config = dict(
    num_hidden_layers=10,
    hidden_size=192,
    num_attention_heads=3,
    num_key_value_heads=3,
    head_dim=64,
    intermediate_size=768,
    vocab_size=1336,
    hidden_act='squared_relu',
    norm='rmsnorm',
    norm_place='pre',
    norm_eps=1e-05,
    positions='rope',
    rope_theta=10000.0,
    rope_fraction=0.5,
    qk_norm=True,
    attn_scale=0.16,
    bias='none',
    tie_word_embeddings=False,
    parallel_block=False,
    extras=['capped logits'],
    init='uniform',
    init_std_qkv=0.0573,
    init_std_o=0.0128,
    init_std_up=0.0573,
    init_std_down=0.0128,
    optimizer='adamw',
    learning_rate=0.00277,
    beta1=0.95,
    beta2=0.98,
    weight_decay=0.15,
    lr_head=0.00842,
    max_grad_norm=1.0,
    warmup_steps=404,
    schedule='wsd',
    decay_fraction=0.421,
    decay_shape='cos',
    final_lr_fraction=0.0,
    batch_tokens=32768,
    max_seq_len=512,
    doc_mask=True,
    train_tokens=148800000,
    max_steps=4542,
    dataset='wikipedia_en',
)
MLP neurons of a small language model. Each row is named by its layer, matrix (up: input weights) and neuron, and shows model dimensions 0-191. Each number is 128 + 24 x the weight over its row's rms, rounded and kept within 0 to 255. Numbers have three digits each.
After each neuron's rows, "fires after" lists the tokens most often just before its 100 highest values on Wikipedia text that the model never trained on. A number after a token or word is its count.

L4.up168:145098116106126111111152133137173141097130144063127106111118136130105130106143142092100133097149165138147155096159074166118185131129120143171102126093118115120143129135135124154127156079139112144128130184122114106137149131173124090139173121143163110111131096166123143104102156121117120094148139142145172080154093189123148103181148115147140090098109085122116130148122095129104086153096143128126126103079119133111156111140132153125132124163140174143112160093164111121071124121159131136134101089135115117180135123128129124134128111073103137126137133124130135124132107138124137118
fires after: " on" 36, " to" 13, " On" 8, "n" 6, " and" 5, "ed" 5

L4.up276:093124117114120116164110129101134136104118143112145106103128080115126084132109155154113126127102162138119130143115137137099126098106128123112180093159117080119132149126099148155114131135142093122121153185115159160095151119141134125145196099134093112182132125154156108125124201126131149119093089141151152107114121117121104159146116132142138125110096130134123121141170126120156090123133125102158111124142123147085101162146117129147098132142124081131152150133155134098134134145124108147106089140147150105154111134109159154119060069161128098171145155134111127169064147124118145161
fires after: " b" 25, " B" 16, " f" 14, " he" 7, " G" 6, "B" 5

L4.up755:139108138110165157118105108127120140128157161068139082136120080092157109124094109100115127104147124161127182110120117155145129161147133146157126141172151119168140122146124145124092133132128118120123139147124110119121170129119136099104157134128130102128094113138112111150100124148093137155154124106106100135116108108149123151169160122151154140108117091118151101121149109119123129135117109134113130120114106156144089092147096133167115084163127147158140198123173080106102068095093109096117089087141126113100127113113153135159166136148121053125104126147122146105131141152107119072
fires after: "ro" 17, " to" 14, " sp" 9, " r" 9, "rom" 8, " pl" 7

L4.up293:145097116156125134136127132136128101158138107091157133083140134094120119101100160157079131130128090119139095152114137135121123145160139114136136112137080161129112125145139090173073185070141130143163156130150136114115101115146110107121139117153148105161104168167131125124096122136095124087129125130151094118180114138127099115096125118151123056129104146129131134063113152159141079134144139125130097137139100125190137110152119129085105115156132090110139118115122108169136122109118104143126152093188122136139120147133102146174128111168118136142131160090133106160098144108142132132
fires after: " I" 32, " E" 13, "I" 10, "==" 8, "." 5, " A" 4

L4.up513:103109117116167122119099076156094136143114102089143147077125109117095125117141131111083113186131104160131134101119124105099146163135145119116147174146137128157165113103143114170120159102136152163121162101168154120093141114128105129156127140182139129148101137149136159144176146086139126141111106088128134180138119123156146129105137123132119097134088069124193102114151132156147101165135130112094136149124111152129111109150091107104127144130117106111161106141111083155116079118119133127151151096162164145141144155148117140151118102130130134165091163120092123156144152114116140140
fires after: "he" 15, " e" 13, " E" 13, "ou" 10, "a" 9, " II" 7

L4.up110:105141176102179163140116077133120113119143114122143149130120142099130118124099148104102095082132133123136103126133080171132130116116121104130178126128116141105174121124116114137150130135122113154136138139113181129106118152134132117130171125133161133163097111147162119146095108138161102105095135139118099137141106140121140158165154090115138143136110111145126139133108137157120084191129108058082114156144088134113124145156121117174078161097118086083105162173141092176087158091126119129115126128153132103112131159154131164157105128132141147158161089123133103120135147102114132107
fires after: " f" 45, " F" 12, " w" 9, " C" 8, "f" 5

L4.up105:112129115098167106131110113167127105179140108129135145118107114121158121160090170149106116122098120135147089131116049120126133138154112101105128133157146122109133092164126140118073131156136111171179114121145132133100101174137149105168128089150129151155124143137139092097129128108154140135127140148146100099152127150127156127111123112153103142123137172100116112110145133134099145172148116123127081149100097160108115159160178094154138120122098096108115164117137145154122119091135104157125092118172154124141121157162144120111094082094161101124085108091128104142122149116134160083
fires after: " C" 23, " f" 15, " A" 15, " B" 10, " F" 5

L2.up754:133127115140146150131114128145125081162099138096165147107114114139136114102117148139103117134131080143119136137137129156105156090136148093138070129104077118178151107185140106126091096119137110165138135157104137103096148136145131099130114117107092126156127118168115121103159111144147121100112138119126144132116131132110129142148147142126173122127144116132131106064176140161104107165151098083132114128155116133131138174177152101148097136173092164167141120078151122180095109094111133100122108124119172126102162131113145167117082135136112134105145113106118124140102141084097168115
fires after: "\n" 33, "|---|---|---|---" 28, "|---|---" 5, "|" 5, "," 4

L2.up18:127086159145124164149135105115087140158127137110148141109106117151128123132085127113118123144156143133135109084137140165144128093145149113152121109117127082127118151125084157157095120097136106115110186197127133116095142136129126087156126160154127134162120128173114135096083153159127120136140150114111146158084088112091105141174139154139134094129118082141162138125134128133170108136133118107091149127107145149100101121174126106084086101117129115159131149138142121140122093156087079149134130130129149158177134159113130123169129140148124104130156174106077139118074117112107132137
fires after: "1" 37, "od" 10, "c" 5

L4.up692:151104140124103176135118068106114088109112128154153076118111110111142095154149100110136153079107163135152134129187131119114113082103166157147101129107116111123145157121057145125145129117117123160118097131126104121133096139145179073125129141105160135097133138151131170107134131120107121081138130131119153116141094126117093081122082119104155130152123102128150096100121084117153133124159131079143126123103148120162110134143151158162077144180101154117137163130103133137166153137152143126148154115131126121130113128116114140122132127126171117141128098097143117151144113096101168085
fires after: "," 60, "." 13, " +" 7, ":" 7

L6.up26:115113131112135135116124120170131102109139159113133150080087096132175131108123142150123140129141121148109122115130118136078094126140123125122147122123122103152175107147144099130126132123170108157137086125145159157140078147103132140136129131129086160096134111134143158089134124106085156127111155131108172117117146178129104100157118149153130085134088095103147112064153171129165096115112064110105146137146134137115105153166126099140159149135137164127148145113133142136138099139132151121129100101144157101119143120097184116090140072149120084162111148079128096141092146086135144142
fires after: " " 30, "-" 16, " (" 9, "ite" 8, " w" 7

L6.up565:142107116117105138122110112111118084097178117109165116120109148105120137124144145127085110085101114136088113095151155125091141116128127130123065167098087120091113138144135092105099134095160111151166194127184148123102127169146121130147159126127104132152111145191148121096137116142059152105097097126136123117142112151124106066106124149159124095090135140114152093104163124129121121150123112116122130122141093130147113118141088127134128130150110165132096124145173139178158135107142143132140141093144114159136141151122105144121136084131136118161132169095142142106086150116126146119
fires after: "." 23, "-" 19, "===" 13, "==" 10, " (" 8, "\n\n" 5

L6.up623:086125158093136144118085090159119097126151143107150128149102150130124128128157176167130131139143118078172139088165109113127174141132147126161094144114115140120130142158120148119089137118147095130146130130130147122118106123110125141113180157138071138134146108183166150098129146162115146115103136145079115130132124139130097154152132166143139117135122115093170121091135156163119102117119088139089097146132047129109111121145122129142132118134088143112132151125125149136155126133140162153132120094131116132126118137091166126122086082165106119113112156092137109182129176177120127092
fires after: " (" 15, "-" 12, " a" 10, " \"" 6, "s" 6, "ound" 5

L4.up3:099127137120138134141109118165144108142128107086144130129142123120111096155083153144128110137101143109118091116099108147134127129140119172108139162106141104086103135116125152142125153154157066177140167130109175124132077126119159139166134078142111102145134096150161096115158176113101163141076137112150133144105133154103101147214135142143122064132124133119128129128133135171104111120138093117097130103152145166082111127144156117105121144136141105137114125135144138141112117116106097146151136078147123116119161156085140157134072104133122094138129161147103133136146175111135117150
fires after: " b" 43, " B" 31, " F" 8, " f" 5, "f" 4

L2.up366:086089174101130165110141126161143101088159152110115134122119107131121130084129121137116131122144084164105118136151120127088162091122154116208131170127132102132129114121121127092095139122133136158192132136174156084140159122148175109121145116110115100106119097183104136097155146146140140098133066112124103149161143096139143129111111160147161129150107144139134104104115118128144102109174130098103099104149086136143147143156141136148083128149081145095166104106123076099095155110124154137144101117146114138126149138133130133095112122119123107138133114149105125135111154123110164118
fires after: " (" 24, "oun" 20, "\n\n" 9, ")" 8, "\n" 6, "-" 6

L2.up651:116116167097110180128120133145146081102125193079171174117102131111136146131129158115112143119150111137169121147116126137141130109122142089123103101118140075154192119144133114124113123123157121152141161143117132144118130149117133064132144130115096105135127125142150107108124115171118123140103145119121122147099092119095091117153130119142118117147107140156126133116105148116136120141143121075137134111101132133148091113199117132110116045135150120144099138110156094146128121156118114096123122083146128085143111179135177142129084152093092114119122163121132107131089151100130099160
fires after: " " 31, " (" 20, " l" 8, "-" 7, " the" 4, "\n\n" 4

L6.up327:128085110120127150179121095133146150145119143072121117104136152117123121092138173133133179132122100190075150111167126125112099094125115129140148121161109104091123171123131105094083145115104136135136141106094142131114123148128122125096129157167114095106133121128127098153120115125134063116111140122162078084135110113118121163172139144107134099139136132133134138111155122123125119103158145141144143117151127120090109115170130128138079099173098131120160101063089161106129129096137125121152090113163155138107152131110132135141084107115110102089116151132133148183132114157153165125
fires after: " R" 17, " G" 14, " D" 13, " P" 11, " d" 9, " B" 7

L6.up87:136146106128111166136110107184108133079117153137153159124061160114143098131146160143162125135137117145123142147136115145120111121149136106178152131111108138163139106136108138135109118111175102129182141110161166137125133105100165141145154113129129154134145118148106155155135137106119146121093132108099120119147117159141140101111123111087117127084110118128159089095087157184138127128146115095101133127093124128114136144126115105153138146121117119112101160064134138154129091125162133143121148088125131098086106122102151152152113098155125098109124149126095077118112172048132164171
fires after: "-" 27, " (" 21, " cons" 8, " N" 6, " \"" 5, " un" 4

L4.up596:151056110174153169146079092135132098133138110140143131122135140103147130139119096108099122111129113133160095099136129125094100113153144112147087111142107154165111130126143116147115095091168114147156101129131106097111109126192151106120133134131093148103088145153116130111121126111100126100138101157103137161106112142097120093168101123115126115123069090118122125101118072137160136144141196088145130125113121115135119108136131132147122100127123117133134164122157119168130124132096072099143162123138142163124141166134120152162153147114106099105141119112119146126099198139169141097
fires after: "," 35, " res" 14, " is" 10, " ex" 8, " and" 5

L4.up14:148062104145121126143083119080138148173117120153124091126134128109156115136134115099119143091119126151151121101148126162125146109130153166111131109097116111126105137098097132129164118135124121147139174143136102091137071143145107105142188115120118145132087108168146170106096099128084124098128105109116149154118089146108095118138102112143174112149083113142124097086130074140128132180097109087136098119098147131141155132144112077136104118144135118159125150100124096166127118140157140109149123111131108167102137124094140136112133146092121105131130168134108183123102101112088162138
fires after: "," 34, "1" 11, " in" 8, "." 5

L2.up57:150089102172144151142124103144119129177129160100144118135104153128083101121101109127062137099161133162119131127125128120110106106165167100160102142146143100115157142124132142142129135134157116104114140147113112134090125162157116117142185138143143110172113187139123152108134131121108131119109134116087156107106116127139093127195109129146153115131070104110144136142111092105155098102125133092148105106096140126088086112138098124114104120133131136118130152154148124165150110145098116132123122101205118144104115184106139120139114095115109125108103178157104159123101153093104114138
fires after: "1" 84

L4.up430:131116094120147147151128115177088120149161149105103133116098126109154141109146146129079143119129104136109075148105144115116125128159100163159162150138128153175189105113141172168117118127108124138111169120113133106122131116158125121127114141157130125104119146191128109127117093130122143163111107105139144146142107134143106127138145152122088120111120065100149140108127111167137073125121130117093133143141092142176158145155094086119153116111097135112117101139126108149129104129129109128096129075139161131116139147139109131138140084177108093117150190089117158136102195131146113161
fires after: "o" 38, " E" 14, "ra" 7, " e" 5

L6.up703:127121134104163144119103104117153101168122131087112104134123114127136145078128163090135149098152112124116122160102122134125157162111120115181173102156082103114133137104157116110107112106140087157149146182174151121097161122161136110144141115141113130093109147150105140098157091109100122134151115121133159128120107094117075136149111128112195079141114128105173105118121118133127125099125101098132096125146128114174102134128115159122119061106133116121123089122113085154148176136107125102130103131135162129127166141148134147155108120148131119125133115066142152147133144068138156119
fires after: " I" 17, ")" 15, " s" 10, " ex" 7, " w" 4

L6.up643:121160161169117132190124106120074095166153101123112112131124127142127119130136127155173136107109093142103121144139161129117098151212119104153115116130123136157123125131103093148105163089135159106132121146118107115128148137142137116171102146167101132130128144124141120141112185110130094055139109096086152112122129145136139145129166146136177130112110118133123133137130163113173131096134132133102132042104145148159141119176099140126104145130093135126189109146127113128102115147133171132152148120136083098087142134129099117151136147130140127140140120092105136165125123123098134117
fires after: "g" 15, "ill" 13, "em" 10, "ch" 7, "and" 4, "e" 4

L6.up41:075102111136151123147103100154143111129120189115104126174124151106124107108143165118174117137148141143122128148150115138121122131082129130166122116102129111106139148140111156123126078122142139108136171146179155125098130108145144151144126126134106093148131079124119110116113140156100187143115137111124134128134121148121135159173134115140144114090126053167181144098142110131142098116067065108086137099125130107140141143171137108143127142150115162111131162111143142171115141113098144133145123120142098131101137166130162119131143078170122109158111148085092102118124149132083118116
fires after: "-" 32, " " 26, " s" 11, "os" 6, "s" 6, " min" 4

L6.up149:090124130118182127143098069166119118150129102106150141129107152128104122129118168126156120110117158153148128128161105133060120111136118143163176124145162087125156157129146136117128166085112106118141121116113099159100106119104125129167166143136140126152088103166109122109096132117126103155127170110159143131099085109124137141135096134129130133129132108130153127118111124182083100129144147113123127122118106152136121091103103094173096103142108100137127112060155101155150130109131116163159125146167109115159121118103134140170117126174134080140142149066147126125144135114092173143
fires after: " L" 19, " G" 16, " l" 9, " g" 8, " P" 5, " Y" 4

L2.up236:164130139108092193160140109117115116106142121111128136128142136150137127104145157096113107088108122103161159114104151129066122104124122105133131158106094103144152127158154119111098119131153130139148161127148151142108151204158109133170130133130088096145119173160099087129152131133139157129127153111147137153142134097079142107151140123121125148143142145163153089108148131147112131163153112111083123103112098130150138147164148073117111156175104122116136104091178157170098102140127125117120111122133133173135102113150161157162113123139112083164114158086125171112118143125129149131
fires after: "2" 47, "E" 7, "C" 4

L4.up33:164077109174146138094128091157107118113095131118143138103083112133092099119136108101114124121148117122110123107162110132112135122119170152145123136148101118133185106163130101122152100091139117142150144117119099100081132124128133108161148152112126125155110149174124121155122175112115139118123100137133155132114066147088145096126094101100133080105072154140117124077148102124135042140116159084141112131133142125130100115131116133143103164154144163141150192108172125113142122141114127125130150117159139134117109103123153155130152094132094114106147147119154155144095152146157134111
fires after: "," 49, "ever" 9, " and" 7, " so" 4, " wh" 4

L4.up574:116093135096105172160111081134137130134100136120127144142141130134112104094170153097108134103140128175074135099167119128131163129127129134171108125113090183125159144133131138155092139077129150123122167147143126082125126138118152133144147155184066125145107151161101179129101120148136115120113100113072120180166158129144104151118101129107113129119100097128205130096120122162147121149131113109120106130108078122166143092156120107104105120113105172146124125113122090130116086094110123127133126093130117151128130111160122129144113107123128148148154149088121133131114141159137154117
fires after: " E" 19, "ro" 16, " de" 15, " pro" 12, " e" 10, " in" 6

L6.up731:121130135131138133147142125183167125127140136128157143114089118131147122095140168093130147107166102114158124151097119132108114107131104138127095103139146140161143125139149103084122115134157127144156177123160170096100078121121160158120145129158149103138143127143089152097156107135114128093100119110134163139110096133096119142124156132108115103091090087124156087075127144133151111113129121109102091152115087107127117153186101090152162143144100090083155153140091109119096115126125115145155128119159125093153117132105133138192151081147123094139129105084075114143133154146138131116
fires after: "-" 28, " e" 6, "ad" 6, " h" 6, " un" 6

L4.up383:124147137118112120119131097164123092149123143121054105110097121119134131102127107145102113156163122141146100108138140105104115104132145127127130124165117126182150130079074130145102140083095176136179125123119111107123175091127145141118138136144106121129126140114117145106175119123075099102062110125119135138140120138123153122136135101150143133096071074132151110118133128120159111119129146120097124143096125162136135125143148085117094131169097100125116127125127101141090101128124179137181138133138125140123129127143114140157100080145149110101149138083130071138150103152089186120
fires after: " an" 20, "em" 15, " e" 14, "e" 12, "ri" 5

L2.up563:131135120118115163128150095155122117151110109104154084111163126119137148080107141126118088134114129139141108140098138134085129141122136110140119156145083135174153098132176093115122090138170105185104126114147135104097152156174159116135176117140110129146137115131096131108128128126119125102116165129081148121160144122101110137134118132153185088134107129174156137089133121151108097174174091109124078086146131146127111160153156115136134148178119114163117155128103149140099101127127136121159102151134123176127114119116160183106096097132124131134135118107133122126161152092161162095
fires after: " " 29, "|---|---|---|---" 10, "\n" 9, "2" 9, "|---|---" 5

L4.up648:163083135103150132101119089162125147079129109111156114138131134127109110137109175116115111149127111123124146126126113151043114122131115131189120167130154119138187107115146148153149180083128108201166110145122111164115091136146150135140156152171129083090139109161168190148118133116086141126119134130159121130129110143136144142145107122135138120106118125122125087136107147170136086138140154101085122136105113114114149130158129088171120144125107124138127148164127084142136159107136092140148105100124133128130148106098125126142099140122098103104133133100151130155084115110142157120
fires after: " L" 28, " at" 18, " l" 8, " of" 6, " A" 6, "L" 6

L2.up144:121095166160142181125108102135158086159151133091137115113113104135146100126109132100111085111117114123169121103151106184080119159123122114121108165108098122144111110143160101096137133100158106182136119125136143111102117149149140102126164085164122144119141120161083152118102095145125111095096165093099155138140137138107091133143136152152152075128144125173148155076173117115128122122133116099116125126133099168142134134163146145112130097129113120177099129107103138172140106087148114129144141096122112129149107088159126187114121114123133108137144163136106100131155122138158157103
fires after: " " 23, "\n" 9, "-" 8, "\n\n" 6, "ing" 4

L4.up713:133105111109134126148112080166125115069118087128171079132099145110161115120145188156117131099091121139147110111141126126125166159096121077162117145144133102156129113136121101128113151135096127177120127109136168116134093160122152133176150087127098113118151147156107102164107149118141153153108154155143140138170158154133149140120101106115115134120147131104152132136133147128134124122122130111107097084109106169112122136117102113148099095117115095116129149138112152145129133120177125165149100141169161102112146180156157166103070130100141086134147091130119148119140177116131178124
fires after: " A" 32, "A" 12, "P" 11, " app" 10, " K" 7, " C" 7

L6.up175:107070143145138184176119126147134094122157122146155119134117135120152115083136116137090133168122084107137098114160150129107126088152133144179114155142128137132124085138125141102140103129157111109149119120126117133115128120125167119117149109176147133143139099165148100117144156158095111102104133139143118105137133134095133072136110132144119084130109118107181159092118136141144135141130138146156078125123161127128096104181120118129134135143101110144115146120180133112143140124111148117126160054108151095114151116089184107123086084139149096087120175135132115121102178125111153107
fires after: " (" 24, " D" 17, " " 12, " d" 8, "-" 6, "\n\n" 5

L4.up672:107107116096116138123142094190152126121106134134173166124082120139171112144118147116130158079103105099127124114121103120109103093138125147141117146125127115144131093144121112113125112158161129122138151123150155123106086120110122148124122144142140148104151147195113113122118136100128144125122140136118149138115139142157137098158072109160098150118138159095162124103161133169089131124134158072080091152091100152113115169114114119121132120145086112128118218112154124151146158127110093159139133090141102106129152146109158145132104084156121072153123157093137155125119150124160122146
fires after: "-" 28, " (" 18, " \"" 13, " B" 7, " A" 6, "ue" 4

L4.up219:147075124136114160094115074112104154076172165120106125131143133131096126091102117130109124106169133165117114171139120143119142111133157116172149157128097122114157111183099127099112134124154124160091135169165129083078160148160114117100143108094134147112142117178140153154114129115070124106121108119119090143121094134120135137159116128145127146137090086165151125123153125116088087120175108100107105129101102118127133112120112144183122110108116146108106186115157104141137086135127120115154131143147120136116084106104125152133107136156105116113174135108154126118106130132110137098
fires after: " to" 17, " had" 14, " pre" 12, " le" 9, " sp" 8, " so" 8

L4.up238:136120120139136135133121121104130095153087151106149118136120123133088155106151095086053130128159128154091100109111110122142124134146167152119142141155124154141148128146119086144090152063156122158132134133116143080110068141137160104119112158187137139110096173141162165124138170145113091143084130134120106163123114118108128130128135168112155137092124137117165139126108150157149111093175128100138132137100121123173113109112084065132094091137114104128117113098112112125134084109139133117161131121148118163116108105129133134169095134136138110171141158133128176129114130149144158116
fires after: " E" 20, " con" 12, " de" 10, " I" 9, " Te" 5

L4.up190:138078093080152114102122105116144134122141157098106108125153141109100089167111177101101131141166132150160125089139106163099123116137120168162122126109133113127176133114086124126150133107155175145128144142150163135132119137168120127103144124126089118125125121148103140147148154150092110080110148115171189105111095143135172128122147101119139116129136096103111080102134150087115134139139141110107131094106142173138110130140075131144112112176150144144113146125107118162103109084158144177109105096158143111160126084095156124175119107107106122158140133118132084136118137128107148122
fires after: " on" 29, " The" 12, " the" 11, " an" 8, " On" 7, "n" 6

L6.up645:132091134105153134130129097103116110119122111130092106165159130099110100118142137129107124125097124127136114137144101209100128119164128153150149114163120127140141134156142108099130120129105111151114102129100147083108102185148126063101176134133108091158091095145158165116143133135166109125142117130165100121134074122148140147133104083140117124105106108112128126074153085110114125136150083125124133117166128135102107101104077123179071100124113128117165149120077103111114135081121110152171132105108123113127146098122159106152121121108121132129118119098113111143118149172155153121
fires after: " R" 22, " Sw" 13, " D" 10, " Gr" 9, " ro" 7, " W" 6

L6.up190:094105145125098143117127080106121134087178166136122157120135133134169134126164144101096146106129138143156107119124171137126130099155136141153154122150114125113166130107145114131140149154188123129123115140116119124080101120136171086116156117151147084097126136142151131119098110122135094118117110096138117117105050142100164090144110180090118132108113091111129081133146142136116060106168129093127064063101120075078075108163113147160148119128119104145145129115128099117121125124133097106112109126122141124123124124115122116107108118100150121162119115131132108151135127141117141143
fires after: " to" 23, "," 12, " out" 6, " f" 5, " can" 4, " in" 4

L4.up446:169121109174156186087122119146090156134157168104086125107136106105153121132110117092093136121135091148155078091146153107096116123166135142138144089153075091116151141150130099141146133124109173173123175133137131150081135105194160107104132175133126150104105143123156129109114124107145130094142119116145127148120088126075118129119117143124139087127121124156137115069135121138117099121129119072114114157094073131146117142134139130129091098110134142115143157127161091124121111143112084085119123119160149136119101100129117150105158129142142108110125118099146141145140100141118140126
fires after: " des" 10, " and" 10, " to" 9, " as" 8, "F" 8, " J" 6

L2.up280:167099101171106142090135093102105127118139130130131077141160139129084128080144105114106159128156130142163118109153116148100150130149168125141155176120119116126113147121061137145135122100151160121115153135084128135078120175136123135119166093157130151131130146179143132157149142139116165115104129122145138120117124155112107132173088138135134149155105101137152100135134115110152088130092106099106128118065160151102092114121101100158085086159109154113130131149142111156154167112126103139153133094158098169124128146096116115134135110123131094096150136109129133145078105143101122091
fires after: "1" 29, "." 12, "," 9, "9" 9, "8" 7

L6.up730:110135104159133136122149141091129130172122142076113096125123081140156121118141107173119118104131124166168135128157165152127105133191135091129145155194135115129160094129130141129122143136099135135137137124106160103132146157158141087122132119139151153125124155137165113134164144164132130072161145128121141143148109120143130185158099149152107146129096115153153145174141116147119137113111123118107140091102137160162148090124095107139124089129131125140108145138097114145171113120093108100137112121169134136070174156138148127141131107110154090112085131094087117141075121101100163095
fires after: "m" 22, "r" 20, "v" 16, "ir" 5, " im" 5

L4.up660:130139109165123126082117074150135089113163168104121101095138134109144099139131139120064146108135115148145128111166134128083153137131142123142130146106119145151159112150101135136125155111111115181127107144137113120099139133133150137158148114122140085097119116147109066141095131138131137130144102145156142106115080134121134114165126107092146092100050136086109095122147098144138091112132200066132152118133139140110124115123119143137104138139123144163167156125162105143118116119132119064173128128127160136084099117118109114097131090167116104142147097120161147122102112143121130142
fires after: "," 60, " to" 13, " and" 10, " wh" 7

L2.up758:126130120124139212113157134127156109132098153107128157098129136098104109119146166135104104102122100147139120144126121176114122122118160090175107133108115103148147116162115109134146088129111168198169175124138173132120126197111160078118179122159100114091112157126120145136154087160118123080140111119109159132103163095073132125121113150126125134111083143128145149122126144158113105126128130081121136094106113160128092136142112155139142092104094116146111112091135118104155138093134108098144139097152123141141129140157141152100111106122096100143124117144127125129118126096129162128
fires after: "1" 28, " l" 12, " p" 10, " D" 6, " (" 5, "oin" 4

L6.up576:108124164087084156181120107117136142136145116130171146160056146091121108138145136133103189097169111178155115099129123153116133106133127144160169109142142142127150133145143131117163122116115122154127114125118146120131089124158095121150143095142115126094130117153108069139133132096143111086115174127108079106138154149109146159153108150095129135101135157124130134072127114143095130125090107123101143096122138118182129109147122157139144123091091141099160102065111148122108103115144127152165114120149136120131158129088124142090129136145073100101147134131134100136154118122125141162
fires after: " B" 31, " —" 11, " D" 8, " U" 5

L6.up697:130123128143140159135083073113157105138125128111147111165118111110161152095139121083115123125105123148133103106157124124121168140165166117150090094152109127126117109169168112139099156124186075148152086122121116108106102135155136098150144065125093125126099116107115084134149108127115098132114116131123145122099094129071083083120176141109157124098145128146142146111117136135136111123134150088140105161096168122142109094130147137118133119150120100141138108139115086164184127125128121157151150126152107146110125124142116126144123137118118118139151170116107128113089187079106123077
fires after: " is" 27, " was" 15, " I" 7, " ex" 6, " are" 6, "ly" 4

L6.up683:140093134179147116137078062143174104084102114143149133114101101097108130136106141145091146129166115161120132100146158144126130092109153125135136134145110145124172084140146141160139174146120146159152119123076157107105145118121132090145121114171155081133118166134143089134101143107120101131150098137155144085101097130111140154178107128129150136071079110121134114140119154121135129126101149098174119114136139117138097109152127134126129137151140145149117090070151097107136133131129094123133130094123146149106118127093192121091121163129114144135131116100142131112098167150091143125
fires after: "," 42, " in" 29, " to" 10

L6.up355:091110106152116166118167114134082101132151170109123142145149085108155114127131133107151165123120136126141135125114143149128114159113137115092117095128129143122154183124155144146127198163146161127121139116115153144143125134149156115136186122160104139140130148134133157130171122142133140107126130155131131133125095132093151158182126118143171182129122147123135100139148123142149132134111112111150108102120145178119110103142073099149088093085114124152112150141124137139131069091113132142148125078150138152141146134082122148117080123098120110153130145140089090124116166098056164122
fires after: " sign" 14, " cl" 9, " ab" 8, "m" 7, " Cl" 7, "v" 6

L4.up650:139131109123096157156070100157161101112119126096194131165088142154111145127129147100106146111109112126104125113115096156123159122112146121133102156089119103116149086162130115108118091108148092138128119093126133105107128126110103133168166117113102116114174143178146120097132132112093144123086121099077120151137111176128120118150109129141124118158132124107142104100157144080123070158102145131075111152134114148080114151182153141172129116127107132131091145102118152112106153140114113144160129109147166084083124130099143155102114123131112107101160140163135125108116144117142157139
fires after: " (" 41, " \"" 15, "(" 9, " In" 6, "." 4, " f" 4

L2.up569:150076131136133114134138093097085139139140133123123126143108143109105123121111117145080138130171116143136163120116143125106147096143145122137142111118111089129160149127069121169129110116144145113117146161096117097093102168151108072134129125145103100139150170167120197164127158120123162118131103129135138145112097120136115118122110131125116095150072073115148121102117089140105098131112129110131102108071165118115062119164093112147095127135137145119153139122152100111125115091098082123126118111153153143106113199119117129149137101118139126128093157108082140102089149140113135152
fires after: "1" 98

L2.up595:082113146080128141108112135155137113077114112125120098146137108111129094110165169134105109146091100152118116161143161132089163143140122093180154140095084130106140143133100143156108153094118134189141156108139131121103174180159131132170148154124120092103110132121133130119178153142137150131118097109133117137135129103118149164149099121122138137126090128105149105108100112142116078140160092100144112127131104133127099128149133138138095129110111149072159126155141149131133161118115160118158129107165092124134159119104187140072112159100122090155130168106122132099131126133088127102
fires after: " (" 17, "\n\n" 13, "\n" 13, "-" 7, "th" 7, "or" 4

L4.up411:147110114161167104104100077142145096143119157118146100134084142085124110141132148091120162080097105158131108130167105106131156180118132085128109086143139123121167124127084121117073108098122116132129082096118118131111078148149148119136118113136133112125123158119102138131150115092128140162130113125125076117140105159068102117123134136126134119107113155127108136081140150114134084089132142110068109100103113131139118138158120140105085133142137124147122155093110113140144149117180147147180109124139144140146146127106106158119141092075152104118095122075140118158143125117158150110
fires after: " A" 29, " f" 21, " a" 16, " F" 8, "," 6, "A" 4

L6.up221:081139138137104102101114114142143136120136113096137112149121122109141091109100144097088167139120111126086094130142152162141143154113110131114168131134102118154106151120098136092130127090126160150125120079108137132125074092135114101111131113132095122121136133128124135114124111110143064128056124137136081127133141119131157174162095124120143117127108071143135115106120130147117130119125129130159108067116133145148096092142126107167125130133095118106151135151097122157137118049107144163148100101104131124139138112151134143139088092136111143092088143116115171210155149117117128094
fires after: " D" 27, " d" 18, "a" 11, "h" 4

L6.up522:108130120138130155144120091132159136127149162128131153086128160086138108105149195148100175135133127140093076120162126117124152117116095171145098118104096094094096112118131105115127154110122116153159113108158175138129130140145131085113184145166124084097142098093115103086139113120135100107116152110128125148131125152090079080127102149136105093088146093097168126073136114126113134115136151118067112139135102115158159140146145113146095110104122124135112114115110120187127144076145133140156158104141137127110130092145136129117122126147136113126128164151118145113109151101156102147
fires after: "-" 33, " d" 9, " D" 6, " " 4, " St" 4, " (" 4

L4.up397:164116100176128127134136124115122125107133148097127139120140101083138133147125108152168121123136152159160132150147133147112134146133138124146135143096134115150105090149135151129173111131136127145117131176141123111117163153161172072127159131146117078153114141121096119157127184150122108086140116099093112162135084108140110154156128096134140096157063137095134151091160113131115107127116146126141156115070074167151121094098118108139114121162152156142123139126149093171113078123119092061137120106174179111084143116162127133146125123113124112120135138115114165115133139128119146115
fires after: "ud" 14, "ur" 13, " includ" 12, "otes" 9, " res" 8, "iv" 8

L6.up122:135136103129159144128114095127082107104104112125165103124114122104133104093153126141103145113101125147112127103143118150102134119146125114153181152160118092141124130152139145093085126142131085147121106128141144132175092145154170115120152146122112108101126115116124107109160097090150128127104152127132090126182145106139132177134132147095155125139090126107152134091147106173129086141154092089123090159146106178111119157141123127172095122098096102069153129104111120112095126116145103150173104093108143155061099140118154123108101140104111127150132126114140136152142187126142169126
fires after: " B" 23, " R" 11, " b" 10, " L" 8, " T" 7, " Br" 7